config.toml
num_hidden_layers = 21
hidden_size = 256
num_attention_heads = 4
num_key_value_heads = 1
head_dim = 64
intermediate_size = 704
vocab_size = 8192
hidden_act = "swiglu"
norm = "rmsnorm"
norm_place = "pre"
norm_eps = 1e-06
positions = "rope"
rope_theta = 10000.0
rope_fraction = 1.0
qk_norm = true
attn_scale = 0.125
bias = "none"
tie_word_embeddings = false
parallel_block = false
init = "uniform"
init_std_qkv = 0.0377
init_std_o = 0.00582
init_std_up = 0.0377
init_std_down = 0.00351
init_mimetic = 0.5
optimizer = "muon_variant"
learning_rate = 0.00216
lr_mult_o = 1.5
lr_mult_down = 2.0
beta1 = 0.93
lr_head = 0.00502
max_grad_norm = 1.0
warmup_steps = 0
schedule = "wsd"
decay_fraction = 0.713
decay_shape = "linear"
final_lr_fraction = 0.0
batch_tokens = 32768
max_seq_len = 1024
doc_mask = true
train_tokens = 493800000
max_steps = 15070
dataset = "wikipedia_en"
MLP neurons of a small language model. Each row is named by its layer, matrix (gate and up: input weights) and neuron, and shows model dimensions 160-255. Each number is 128 + 24 x the weight over its row's rms, rounded and kept within 0 to 255. Numbers have three digits each. A neuron's up and down rows have the sign that makes its largest values positive.
After each neuron's rows, "fires on" lists the tokens most often at its 100 highest values on Wikipedia text that the model never trained on.

L4.gate232:137072099116081069136180138115140161149123137104126151162124154106093122115169132160131135174153127143107131107116143122072102107107143115135114144082155142059150135108112132131116073125089121145098140113133134127139136166091138116146132106122141093132153120086151137096132160126120132120
L4.up232:126161108125095126152109113072156088119105174136119150142123128088170115097164165098146122176144129144115089146126154108153084150171118126146129159119145145143160168086110132158126135091144120147170134109146089127130174109129079129096107120130190164113116132142116123084109125101116088128
fires on: ".", " -", " fort", "urt", " given", "ulation"

L14.gate347:154155161142114132108100154123145131149135085114151157101185161074145103105160122096117124100127122124117118163124092156118110171089111086126136098140102091120121140097108161147107085110103105076128116089082144127158124143147122113153071102084153139111132163132120131159104149185172143137
L14.up347:125158081138092110154156117171148165149134127173104125073086105105149162098128120108104098105154125131157153146106123117125077066110130131127137105145168115147083127138123157121110149113038119128116100101101144119130148128161123143113139154135157171120136128125138106143156111144104102141
fires on: ",", " and", " to", " To", " by"

L10.gate244:143134138126102115115150156106145094155096111129125130089169152126124139132101142179115171121126109157132089142156138131134165122124155115097125142136125114123096157110157120149145124099142107053164128145090075138128093116134122154106117103123126078117165108120093158150158128116138105119
L10.up244:142159132129143153092160160115152111097143158133090139151104085125091098153148162140158079140114163140137108129090183146111140103138155122122155141137196134145111144123135151145134163147128096153123149146102160089125135139107154119130151144102103072129137104185128115110125132152129103134
fires on: " that", ",", "row", " Although"

L13.gate295:156129148116137137128129118164141134157145113142102103135113133130116186076107118129120141182132107139081107170133151103103112127149108123103182071123102152164110130117137138086138164125129140112178105136114158136117106168125147120120100119114128126149135138140111089133140112088113199127
L13.up295:122111141113094107132107143179116144140101148126138135093128131111104136104088142157130128083111170131135117115100132108111100114109130161100153123120103173167127131130181163139149149148156120080109112190117157099120107057167082131122113084117137111147141131152138123110115098115107116103
fires on: " of", ":"

L12.gate211:152080114122120118072140116183098160155109091118161156142143118123149121150097139157142094088121136115124073121094097132151122125098112170144139132185107141113146162121139137119117138129161109151171133117161139132102114102157123112115117128140114136169116100142152122129128171164180149113
L12.up211:157131103135095141128090135122119133096127131129166125144134120090155087092136092142092112136109113137128151155119087158109161119135115118133122151131133125126137182152159086140113103118083138127128134130110131168087086115149120114106147140159138115119087116155125121100114100114130151097
fires on: " by", " with", "=", " of", "–", " |"

L11.gate35:116145146118110177105108147117142159101088145120110109140137104121098088147103148117145134130124094156139136140140131124108117164146107129150134095101070132111125143144135118155133099103195108191148153135151120155106139092125133108125128153138121135082182118114127144108170178136158133109
L11.up35:135088159103154141125157128137095162147157142160173168153162127149130144157106122098144151146087118109141126144140087107117134114154111140133129184114117142151161169130137136121148132134108129080121121119098108154126131142141114101110165166093124145098147176164087139149131125145149133128
fires on: " Bre", " also", " is", "bre", "ke", "|"

L13.gate499:122125136162141137114106122134119147132139148114168112125144153106097101083073138128139127130139098145127106162081176108146136158131121114124137122149125096135147109101112130131127095141123117140125155129117119131090121096119080140143118101123130137125130169133090155098124105152153140115
L13.up499:125115102160111123143136136155162125123133129141155153142127093162122100115129089141149152113134164154154129127119127118106082068120121137141109098139135157126109132099122111125119145122132116134126143098155152144107147109108104117149191142156108156146134106125120103113135135183127109131
fires on: " was", " been", " were"

L16.gate347:104143116103180144143094132139160068122095145143131148115116178082125141141120142129130144156153112144166091131127149187120144116132161152122080177089089135146096115179094106137116113125103081149100156122123145105117155135115094149080144147083106081131149090114151116131134146096109086111
L16.up347:107133137086151164093120091142139125136139097109089143116128151075125083124094123147142127096122116125121068143152162117143115112114108113062135134139156123148090138131115076146116104114158094111124108137145094128138109116130121117104144133143129174148114104135133107148113166114152122149
fires on: " such", "-", "″", " known", " the", "|"

L11.gate481:143083086158096142101134153189135121154085125128099139157169088125118131156142123146077137145118126107143144150128089165120126157105117113126129119123112123164127156128160175153110107166172114153142128092093088123140144133142135128183101132115116130129135169131125106159114125114140105120
L11.up481:156179118086103164125170131135140087151129172103076095120114094108125110150126179154144129133102131114163128126115143107161121093149130112142151121102153133171131138133145146141128156145100175111167105093145175109165143141134124119107142140150131129130122115130160133165132184127130077124
fires on: ",", " and", "ho"

L18.gate291:160132160129118126136129123110153110151120092110115146129144126174128126107077143143119107143155111115122144154104124096183157083108105122121151112144142113100111101182144100155103120116128161122091158192089117078129160127160129116092128158100152092133107119125097157134129127117136146139
L18.up291:076080144158125120120152100142143168118129123109109122168113170120119112136127112153068135155144183122127097126089158157080130147145125104135117139121114143108138132155117136128154137112139138151092154125138134141125131089121135102113067123122094152157115132113161109161106139123133133145
fires on: ".", "–", " −", " |"

L15.gate231:133125143080131136098129115112125119132131164139145087107117137120138150105116108163118105112113128127158127126134140129096095128169108135118141134100121132190142109067115139105125107134140142114115130170082111179107121153120141114137121155131159123115102122126136141118102151163116078109
L15.up231:165155116159156126112083128115123141128132089122136112154090126131121068146184132110172127150143117124141127149096096156110110101161212132152161128131107139133108164099139132096123109130142126118131128144133134127147176123120151116092094157096102133082083156091131118103175080128096122120
fires on: ","

L18.gate547:122120138170124108125111123135171136137164136115139103110119155114104092126089161131108140155198092154125088136158154153133081131143127119122143127130143121136174137137144117148121137142152116140123111152131138102123124101103119149136122171178130127133145174118155109158113108128126154151
L18.up547:109140149155136095113112157169162125128101109145142151154147122140101148125111108128130143149154135123127123149118118085088123119129173174146187120119159105100146133165148154128162181116160151131092115142108155132148083154141101113146117112166163138090130111135095196112134176166130086109
fires on: ".", " −"

L13.gate200:157121165134115114077114110156110139134123124141133107081140130106089175145101107147154172105156136169141118144149147134113138159134077082126108156122139166114133132081143124123152173167113141129100127088131123119097127071099097138142123113087150142103126108164106110151107119152091123127
L13.up200:120155106177151108116129157113148108151183152118147117115158182135157125124123104139127136126123091116117125131145160139133134137092116129147109152144157129112117149173137176131090138131138119137130143100158143086134171201128110161133111115137151178156142115140141114161089114135133077136
fires on: "-", " on", "–", " of", " in", " from"

L7.gate68:105126162118116084131153136141155131144138136140175108145148099148124098104083152179110113163157115095112131155144147122185105118150130143108118084174119103139128133148126121134144136112128147133094157109114132082141096148153087112123132110119169110107163155140131100152157114095166069085
L7.up68:133096114112111164133118159110150118111173096164086152169112142114107163128092123133120101114140113117094115128127140163118127102139113154114119103167144093165096095146118166148120109102157107164145136089094131129146131114113168118136132118144126143093118143151139166198120131096118120120
fires on: "-", "'", " Du", "ange"

L12.gate140:132144168131112145086144140172155105134140079128132126122095129101125150177138132105113161119104120101109165123110158139134098144160150131097131128154134131134133089146185136100160142126114148119123141104109132155146075124129164110115129142111149064103116122141124107130172184097162127130
L12.up140:150108136124100101132086184146137150126113147129124111168152119117154117163078115150138120125124113132117098132135145137124159083104105095138181114159134154180137144141120103127152094127088145120074118171102139162143124099139124160110141109171100169155141137124125175116169097160135135125
fires on: " by", " following", " of", " as", ":"

L5.gate12:152136116149132144120134136140130118145121132166144134137131121157136127092131114134128155145114133135088100145152212047076142133165106156142158093088113077159139087127113137134137144115167120097143157109142171136133108096094119081132134132134093122113153141083122121115170188145132133118
L5.up12:144134130172162102163109156110125151111077115082079175159123103161118145102133099148147097162084154116104138056111155145119137159120127124122144144163103147130116137132096129118130125109118160129116146146174122141137151096114158074158143159092116127144128134126098100131089132125133150119
fires on: "n", "ute", "k", "we", "ot", "ow"

L14.gate584:111131089118154150161097132161099151085170146124082100129115114139147135101144089124154155100119128125137099164148155124122152092088118150162108123137100149115182107129127133122118122093118134077140130157167113122119117142125135166111099107098133097119088128182084152119139155121117127081
L14.up584:113109152113130146128134187142084126135128129104122167136138094118153103103068130121111144120126134078152112172133117182097124139111180136117137143146118152166120157144115084088107156117145102103147144133137162096147131134099146097158081109116113141076102148138101125102088108167130136128
fires on: "–", " (", "\n", "-", " |", ":"

L14.gate297:104099129135085145088166123131118096127167137135117140121144099090167094142114113138130145129086145102160119120103089113126134118139153106160138124110096076124084136118132136146104105146146121116107125119124120157147118149128104120106142100119103142110089155126141087151087202147090140090
L14.up297:148102118154085149123145144096081155159116102073154184103154089060135152104115163127167133107122149136112093089102125127139138123133109140142098097143123123154135155135149090127088106153149121128126156147113119164132149146111171149117133135175137135118138093090128164141084119111125133189
fires on: "=", "."

L14.gate235:129127120141093059141101095119163136129137117146101147157120124103155162136119129097181181150141103109116118148131133119126157124130139098146145116104156112107141095093191102139124111158108089108115102113153063121134136114086102143145135097136130101103146167128151137125159142128138142122
L14.up235:117122135150166075091119157118117118114169134154058140149157089091092135148148143151139135120144102118153149123137140096105108130113146140172118147105126096176121107112126115112153167150145158146116115095121118154135122110121165108153107095151137074118104149105118175160139137103144128126
fires on: " |", ".", ",", " in", ")", " for"

L14.gate485:141132142113145103159178117108090143125122120102158132145153088119096144073123119124135110119147085158107153118115119145106104123144081138121090088102127143145112118126117177094153086170168139141096144060098118145124103110120144122129114144106115118092176086088122181198139140167113076142
L14.up485:133149127107131166134104146141112121164127118122128143123135100096157069119135116115145127155083151109137125144137104194114123104140119155168140131123092099155130108120160156107150138153140131123129091134143152093161130128111154097107132135089098064123137115141100142098119122097088148130
fires on: ",", " La", " de", " la", " of"

L17.gate580:117149164086110133118145133119183113093144140166137160114141123082115091156132124080072138127113120140160124165142103126132140192165155126141084187120124136091116129140119163151137142118142112139128124140168133112116180104099145119131122096112102112113137146130168127152151125145112136098
L17.up580:118165160136111140112139107163107107095148139146156181083082131134154130073099148117131150102115123129089156143119165145113138117148076114097124112128086103119126155119128134100108087109119147093103135105140155119135113094135127107163124114120139126139146106162122160105141178140104145126
fires on: " to", "to", "To", " by"

L12.gate100:115109176101097137125158138096132170112118143147119144126124124119133130108143122116152163161132182121124138159140144117101127133151109115122123104098118153159126116140150131112130127092174150123139141085116049161127102153121158151145132122109132113127166139111150107119128146157077155124
L12.up100:139091117120091142135149137132151142148114128133106173127110118146132097123188144173155164164183106133094142118107154127125091144117129182124136107118102098167114151144121163117104129131088152143087081103109103120138124092141151147133142140143136089139171128109160157157171147131069187135
fires on: ",", "ly", " and", ":", "ally"

L10.gate567:125142138132122118116123123154160160117105123146142135115148121115114139130121107162162162143126128163155112129143077140168087075123128117117131133150077120082140159145172144124152165107130153139082140124131169102126153143104160136136120120133123134108133111133152121107139119135138107125
L10.up567:154146179128124160136093162158141133126135117103152098141136088124142121154141166133078163141095122142125091175154085094129157133115121112097118105118062130124185149129208098114119106139133119127091107083109157115127126087140126125152139121105112123088144126127128085147147111144151118139
fires on: " (", " /", " of", " near", " in", "s"

L17.gate157:145102140104129125150129129126148159161109111139195139120107142163126161134136095134162134126132146178146112127146145087149136124141160125114158143137121132118149108103049093138122134116131171145149113126130092110185117133165122147120121129130147140099126096133125125169136116131128136113
L17.up157:127074125106129116170153119099145130123164108128087132139088143134132065098103116165160150156161132128163115158140153135142105151110148098115134158147160108131086109166137160158133086111143107147144140146114150124138180172102123140117143106113141156141136126136119133157128139091107155124
fires on: "."

L10.gate95:138071120100174159135139134125109108128119130101116127121164115093101117105104121113089104155146114109123162103128127142107166156152148120127092150104176132133168131116107131163140115131168167135123095116128101113123116143089129134100125075123184123062128156111136131122111149133107105096
L10.up95:133138076099107164136130127104099117118126094123100163106141149107156070147158125122085126169160126140165111155133124084148126168106142084109160115140144096138080152122123130147147180154116089137133118160159123137145094143096132106135165103129164124121146156130139122095116111118118128070
fires on: " as", ";", " since", " so", " As"

L11.gate603:154098090128098130120106106122153148166116143136120151109143131123135154119177191103114137116181130079124108142161127109143124157093110120143125094096101120138142171139131166170111116178153139129152114112101166135180180126132136129135098162088161176156169134155100132147113134124103146100
L11.up603:106119148117106151152136158108090126122126170122138105151126109154147144160142112088154156134108106153117147143129129139144098117108125114124071082131076139139130090092130143135133115137108112130160087123075131188162166168108087115147133123164120156104137149111148147125159126126130151128
fires on: ",", " and", " or", "ly", " to"

L13.gate476:139116155104122136142171094117132119128106144086075137158154101140141143105120116131098137120131128083141139148118171113143103131080158141148112117106170072151103127139187146142102143122125081181184188104148138139185144130145159101114110126105113133138144112118149138118114109128131132152
L13.up476:133128082130135116114125123124163085117167118112132144098153099165181097113117150140100093116107127149106163126101147100139123128136145127118151127106134130114143145091124144144100128126204117148109145125131125126159099084137119127125150079152143109136149130077114093140094174087179080085
fires on: " and", "-", ":", " or", "imi", "y"

L13.gate191:143133161132138097162132132113136140144143139158125131142144104112095123141113145107141166157155133150152145122157137140115104093137150142169152079139129118125143083089128142159147134148141097149143130126140110097105118136148078147134150108142131109150190140158109124066180173132101133145
L13.up191:159163187085120143125148116135182113125099133154111159086133113143107096156168166156192129120114121150129156138154136142133173138108096169109148108121118096125153108129123128096108196140081114179118138134094089136135102122104111121108100126120149119107148107120094145140159120121139104152
fires on: ",", " in", " of", " for", " during"

L16.gate167:121107101143133110128101128124107134136152173124116141171104163114133129136119177139109107106164104121134133117107154151153127128139138135157180138105130158087167126143184153145155106137143142110115136163145130093054152160155141147143119154139128119115094138142170118113121154154124162140
L16.up167:118091155121125148119116146131092166133145144127149116072138114146086122124142137084147150095142110115165126087165113135115112140103104172074119136124157125112140107123089141149128119142140183121171137137133117147114158154159122120145101137152126123121139109086139137157088135131157124154
fires on: "-", ".", ",", " km", "–"

L12.gate646:149093177165132107099122126099109145108143104100149107120078115131137152103146140145098113097089144073126137158104085169112107123154142103163154110170139090135109161124172118142128171182144103139110129122142144108146104111093146108156110101134093139139114110133113082147124111103130115160
L12.up646:152103126119155192134113162119133104164074123136111134110155095107133122142110125117118158119100102107113110146146113203108139148099098106138088143142106126143160155150168101100127134122140148100149122151125168120132125109125122134179120130138115135138134118146151130097154093092140152147
fires on: "-", " /", " |", " in", ";", " de"

L18.gate18:136086103140116101130139079155083120113152128137149104149122150146139114144141118144130156150118168084129177117126119176110156119117111147107107149083155121092105186173125144109115083136152162120085126175156117095141118152111123122161116119141146150106123135091178121125182124137109082109
L18.up18:140149112133181094152159106112129101147119129171112099131126149094110125140153141147151132122133127109136143147142137164134116147100086108125149125082131142108145146097162105142093164123135073100142099110090119121134156101126129139143134150141126129155154139146183131160167115165132108090
fires on: " St", " st", "st", " w", "St", "H"

L17.gate460:147104145137081115141124129132160106159111097141133116096131134108088135148139151092097145120198109119116095144155139130141141094139153131120125153133133145120090111158100139141138106146152105147140099104173085103137117114103132085136144124112093077165128147125057088126126142090119186118
L17.up460:103092140117089154174224152122129125150138123130101124146102185139096153132094150119128170151170128104119123137136149134130161133099136106121085145145110163114123097103161155138119146123128126090142176139091091110130116083108135083170122130105135153109128104151079127149145179117115127137
fires on: "a", "i", "o", "ra", "y"

L18.gate607:165132114144119193090119105118135136128094140118165185147103141135109176167107109100108127157181117078106092120134117121130132098145106128147086164099114196126144140125122135153067112106175103104102120133129118134143119105133156096082124121145116111118119123156149106104128161109143135171
L18.up607:103115146160136133139137162125163124132122104096135121120113105151085137129155119084111205165152155135179110168116140187083125165134135112148071176111122121124132129097083113142118134155144159097150122128131114145142144130139093071153136123111117126142065092138139139129148119145149134128
fires on: "a", "i", "o"

L12.gate357:161138101134138145136168111111127135129103094147127108156171110122157153116144126151123153094128130113125133149121132094109083098167134124111118106148100094169103149140136100137111185092144118096096125122152122112127087122163132134126149107137072142108119176114163138155127135092180145145
L12.up357:145147120107136118116122169109163139189176112120183138111140134125116091095126124144150097108144150134100078102124134124081185110160101161126091100150100091143115136127080102142124131124117140096105158121105128112119098102127146144143105164115104130076162148108124122174152147097118123149
fires on: "{", "-", "lis", "n", "'", "["

L15.gate606:167111133107159168108144122121153131118166086133140124123141149137133122132112128137140114100139115149132119096168133083137116125081156143148172071135063153105161116129126160102125089143114116113143141104117159087111116115121109116109178158099131138155104144184152139124114138147126128072
L15.up606:053137141138162181111110113109150102150134134141161150131127121123148126151102142121125137118140138083130130124124128088099145147113095127168147093131074143119139167144117131111148066154133113159149163128132131101161130116160118105090137120130107108112127146144169180143080120160154129118
fires on: "=", " ="

L15.gate308:167102136119173109151147127118136119069086120134136131150145128149136129131133163178129071115113098087150154146150107173139124139108126155093123139083141102133176187147136159108150144118121152122147154190119135121147181138144089133165134134123141140102112160131125123167137117179098121160
L15.up308:130126129169171134131123148166147120117100124108109152142116124132108185122125085116122153140102136116078179157136114130114120095124127143150104140114150147136102148131141105128092098113185103082124163160120125081117094086095094172143122118171130148132139149147125180133135104122157163120
fires on: " st", " th", " par", "st", " one"

L14.gate21:134127117145126155125116110153132149120141144084089114142115133139135169129138087121084120151120126091167117135097133146105157144119107116097154149114145093129133137149153142129098109150150076095115130114152121115134153133161157096129116103170142132113130122116133141123105113136104116116
L14.up21:135130112140093166151133143120121133164105149147112110111119084155090138134115137170117094162130098093135131139084153094102142084127139143101165147102110134166103120097146153089116122129169147101112128128114115109151146140117115113134156140153123109130123184115080139109135131148080107145
fires on: ",", " day", "day", "y"

L14.gate101:105144115066134114112120124082094095128145197135133125152152172074151152133082157145124102119167118145124129151116084164152101151138102141142143122127124082137097156117143121097159113104128115135131126142106083165104177171077096079121143120148142096160109092115159122102132128145127089142
L14.up101:097134119078157130119173110098091140152106144178154132115123132098087129101162143124140119096139126129132103131139123160143151132106128165151140087128123129148110167115145141100138159098149125127130093082160126137152163124148129105115090129153109107127138147126122149085093142135170110158
fires on: ",", " Le", "Le", "ta"

L14.gate311:135073102117137116096164117128145119138186114121123151131105125114097075112095161162131169112106103131142125140115092123103095107136148116154116141155103140129139151120115107141129188135111085127114108155121083112158163142164092154143135161135094139130092115114130104130170088096143123122
L14.up311:119117113129150131140157105099115119151126144142142153146134126126166143111091126140126173136144148134155147137148143124122118149117148154166114120109114094114091075098146184067107136103096163136120125119156142181113119129128176100167140142164121129129115077134135081121162121094132140119
fires on: "s", " his", "'", " app", "Personal", " her"

L17.gate490:163081087147136153094127175166141153121125141148126131176156106138101129124120169143101150131117135142133218136138113140154129104124119118129084117137105143141111117135104141153145129109109136123144127125168118113155112131127124153184134117111082154076146109138121120099186131148135142153
L17.up490:090140123159083139113085129157108139097117136153151140106137105100134122099114099135145155127160116118123166180119110166100144109111140141142079133178139155132104136168145158147122124121134162153109146119071118147086137120097128143178115128160094128125171108138128107123163138173128072111
fires on: " to", " comp", " Comp", "ly"

L7.gate277:124098123147111163167128114133145125133142118121143097133147127151164098139114139169142138086094127158134119146074110126165131095123129168155142087130120177149154124118107155142137183101092115085124100093130116129126102106118177137142160141139110125112092159097128120096161087108121106078
L7.up277:155145162127170120160106113113122136128139097172092139136102108142126108113132118158159139116079144135173144121080126146105137145134151107133124127136119126131151177112089150124138139066122129142138122150150097135131100089140104096131149151158137140161092173161142134141140098091141115183
fires on: "-", " −", "ino", "ang", "bon", "s"

L16.gate591:147125124079120138092131137111185109145138124145134164098109130116108162115105168142117153140137137132131127128085175144146140164140094109112115102107122149161093105113132146118145150169109137116154150133096140106133127139111140112133097080148115172091127148148142151110112122128105154105
L16.up591:142100127089103128153161142138149108136116132100137178131129118101125148129158139200113161088141151129120116128127130108167121119123131124090118150123130147118123112108104126161144138131145090127160121178120112140155087094104141175149141128132188109108125126082151096134118132118113126107
fires on: " of", " \""

L10.gate60:155112149102133167110147134111146120147120086167123129142152097166127117140122103108156104135111149130154117158137125119140169119127139121151143101144110131148083107109141082150127104152145151144120106083145131112123114078149144146126159072093112090168097135165122163131117187162125192093
L10.up60:114147172115173159146142101137122151140124080132109140135089144113121123117174119145102125131100127111159133092123122101128143139110127166130133138126142129121117171096084094142140140089169152175134138110100136139116101098144136149101109093112132145182105145084149149102114165172116176108
fires on: "=", " =", "ha", " as", "s"

L11.gate306:091103128161178138121117121114103124139114108131139096147140152115106146149142135149175103094128127113132158134117129139116122104147122121130142112087116158107092156173128139098117149104116150098146115112132123123143129107109081079170119156128153116100112122139130116141106117126162113108
L11.up306:073155119096142141156080155158138162138134094109117186162136154169116117159128066156117109135151161122148162118087161197109106112141113151163127149132147148136147152119121094143147121122170103168150113133157087092134102114115147155137065124131130144128097142135130100122118148104151146159
fires on: " St", "St", ".", "-", ":", " Saint"

L13.gate66:103138173125110148109094104125070151087130095170142113109099133129115159137133138105135158178100136104136131127187152116113151164128127099117117116098097147126118114066177092148134142114143136102110124161144092146116128125135078117186127093141130124119167128163095113122116176092181121126
L13.up66:142148123118110130147091119138125137145124094155177137125142150128135103132128139141134159131174123096086138165124123099093117130145096159156150118133153134138127151153111104122118097162112128108100098106135124148164113175141150164132133096171147117126110096112120158128152092153129152151
fires on: " and", ",", " into", "ot"

L13.gate325:163072113128109122186104093060120149124129130093098161160130145081141145088122111111139158120132136166124178152130111142126157150135076109141130090139111110132136130107131154153122114159154143150115135127087152124137101108110138215121097127127117165132100111145123123149115138072134153145
L13.up325:139101139129101110140086146145092131159151148117139189118133132113139144114109111141139148093129149105102115091134124118078114203139096139147111122140137181107105171130134116151157164105107185101119144122131187150109128142136113135117097121136172145148140164126128146104117160091103161104
fires on: "=", " to", " of", " with", " as"

L13.gate670:082121170160103110090122121122111146152121150155101147131208101146106104127141136115089095155131120109112157113155135140101121150071077131126147129122132141124120083118125127131157089119158147145096118137117105153135129121145118170115130169149132139116140112138140133096098190097121142117
L13.up670:127129135104119110094117133117121123065135130149137141132141131117124106096126177163157074112107124138128098142157171105113135115122086141123127099095128173137102069156126130175162104101052167141131131140091122129137106139142115155120113155108157086096128103151084135132104123122153153135
fires on: "\n\n", " to", " in", " for", " at"

L11.gate162:143140132140155110068122162144146122141173125129131123125132144141112139154138164147102115117120115169141109133137141150136124143105106120139139117124092157148126104083158138129146126113148127198095132121108179081133133148170104112117117179118105140118138104090127134140132166158119131135
L11.up162:103131097139147108171165117149143125129135132157163153120069146107169123102100069128129159121111133144138125123118127100093150097170142154113149182152126143123153175160116154097131142173163094129104145098127125157149167190120146135093115153112119102179145134130094120140116118142126110115
fires on: " in", " of", " than", " due", " around", " located"

L18.gate373:129137112117177141128126112074163095144138115118109083133129119143160116132124117135131107157170112160098159074145115147153108132134132146155095105104099108065130146121100095115145106189117111157138110126137134097109137135096150105153115106155158140130127147137111069090133138120108133136
L18.up373:126137129129125103168104143099118090118168119154112132108100170107152072137158130092156136156118113095097135103134153092121110093143111129120144161115173071162154186124098144147156142144122117202149115090167131116125115162113167143104089130135172106100133111151100149117121167125134163111
fires on: " |", "-", ".", " -", "|"

L18.gate280:090127103147110160089114172136140155187128070126132140147144145174126106097143107125144142142130107123125097140116122141135102115068159135090140130125157121140141111136129166153113135107144183131109185130116116163158128113098146126138119140104153116108141135145137132108170083156173176127
L18.up280:104093120183132144103106148174140146149187133132121139140142158086128121123122123123139165173143146126141127161126171107103137143147165109104136114142122135106096126168162131118186131135132137135133141165085108147120166154118136106100123127143167122142111112168094181107088116125142179113
fires on: "."

L16.gate104:092106144133139096130116186145093131148186117126135111129113162122164109114124126116116109144126130123109111132157141137125154124140113102113161152130131128104186089106122156153147100112126161084098125144146097127106121072109104197131118155138153099096131118154130125121113097112130170165
L16.up104:111101141091130138140105153142101148143171141134130112111140155135165124141156144138124126116129116126139151161116165171094129109119083134120102120126144144140155127106060149143129160097128133139141114168194129073100090120110137123154118101091117160100122158141141109166143135143142142131
fires on: ",", ":", "-", " to"

L10.gate572:149094100125151093104105169119108118130168126131108110097138135157083147135095109159104183130122091126140122117110132146127103162147107113095077109126106144128116129068162137132124098137138124114151129089153155127080114139079149122130136122125104152089134181136153115172143109093097083108
L10.up572:113114145127161147139110160144110117140122182123142127145123101112137129107139159151147169127121099130111127099145170125152111158115130116139083135167063129111104152165123089133137136118138126135110126134102159122111152113148119184092105087116115115153109141137079106111093124129148165097
fires on: " United", "-", "ter", " of"

L14.gate206:126082150136162158144107124111122086107148155106149123099103115153131087126122144160126162102123090182150100090112122127096178114147118145137076140125108174132118156152168140138118169119119113119113072152114126100143162099116089117110134152103138112129159134156099131109074124104152137130
L14.up206:153191105149158102135119145132141096139149144113140135113109097108132118170099112126068146135155115156110152122138096155139093083146158133131185154079140132142091164098129144122132138095102102134079126108125129107105139098082129115116130159135131125140119160135136122121149138100132136092
fires on: " the", " same", "s", " that", " his", " this"

L4.gate79:131123172162126125147166149123106112113108129108104131126120124123143096117114083150146150094142082172183136129090117158116135169146175153089120112118110147118170161083097120127137148130099111135127111093125171139086126155140081172138103146151154101162100136170107133133144124153111124121
L4.up79:133099127109121115159128142164117163125139115102093123158160136185124082117156092119122141116117133176166138141106099146145107121111122121102100100121141115153126138099100138118138110119125108115107160164135196118122140154143142106125128133144108138148100135126132108176159186153115134140
fires on: "no", " West", " Semi", " non", " semi", "West"

L13.gate222:127108104142107108125136126106116131103155116099126103127136136131111113091112110138138102070132098138076122118117136130151127097109131112149124126110149105122126088096168177171131151115179100141136135144131092175117145147161107153087158114118170091123090114138126146131127153149150160107
L13.up222:135124104154145092109108122154143138089135146141144147129147123100142106120102111107153106117117157143130128107099125142130064132169095109149155114154141181112131175106116098147101109137152112154080155158125137141121124136142114096073126165122072179088071127140141153128158110124106144133
fires on: " was", " under", " of", " with", " became", " as"

L10.gate51:113128159135090152091187139147156118132108097121133154145144121113137115101076123160070112124128071077158084140100122118081129145147153159105151145113140096120150072124120140169128185158116132131109130150105129157162163145135139109107108135141159114133094106132120117170135178119102091141
L10.up51:144099110123123150131172146113138123113184155125113143141177113146126173139106111141126125142107153139109142119068103083123108111151126103132153124090127091151161106116129103166105135129121134145101130123131107168112125158093163110069133096111102134114135133146169121165091147144125100092
fires on: "=", " |", ":"

L16.gate475:079101109118116127090112105177143121127185142151138130157158132090139139173142143105063109125135109123117144138130183174123122127150132117155121137128129128127140126169159170095162137140174146138141141118101159116112140114150127113119133133150096126126119136122122143137136133156095145135
L16.up475:126144160118099102170125121095131136124102123147133121148078124135129125094098099146124161090147155106136157163105129108098137092132093101137093110169125109119130155111112130167091149155087113149100127128127135147074148129146101092179105171161136140141117095165121130128178141129165141169
fires on: " to", " and", " began", "ly"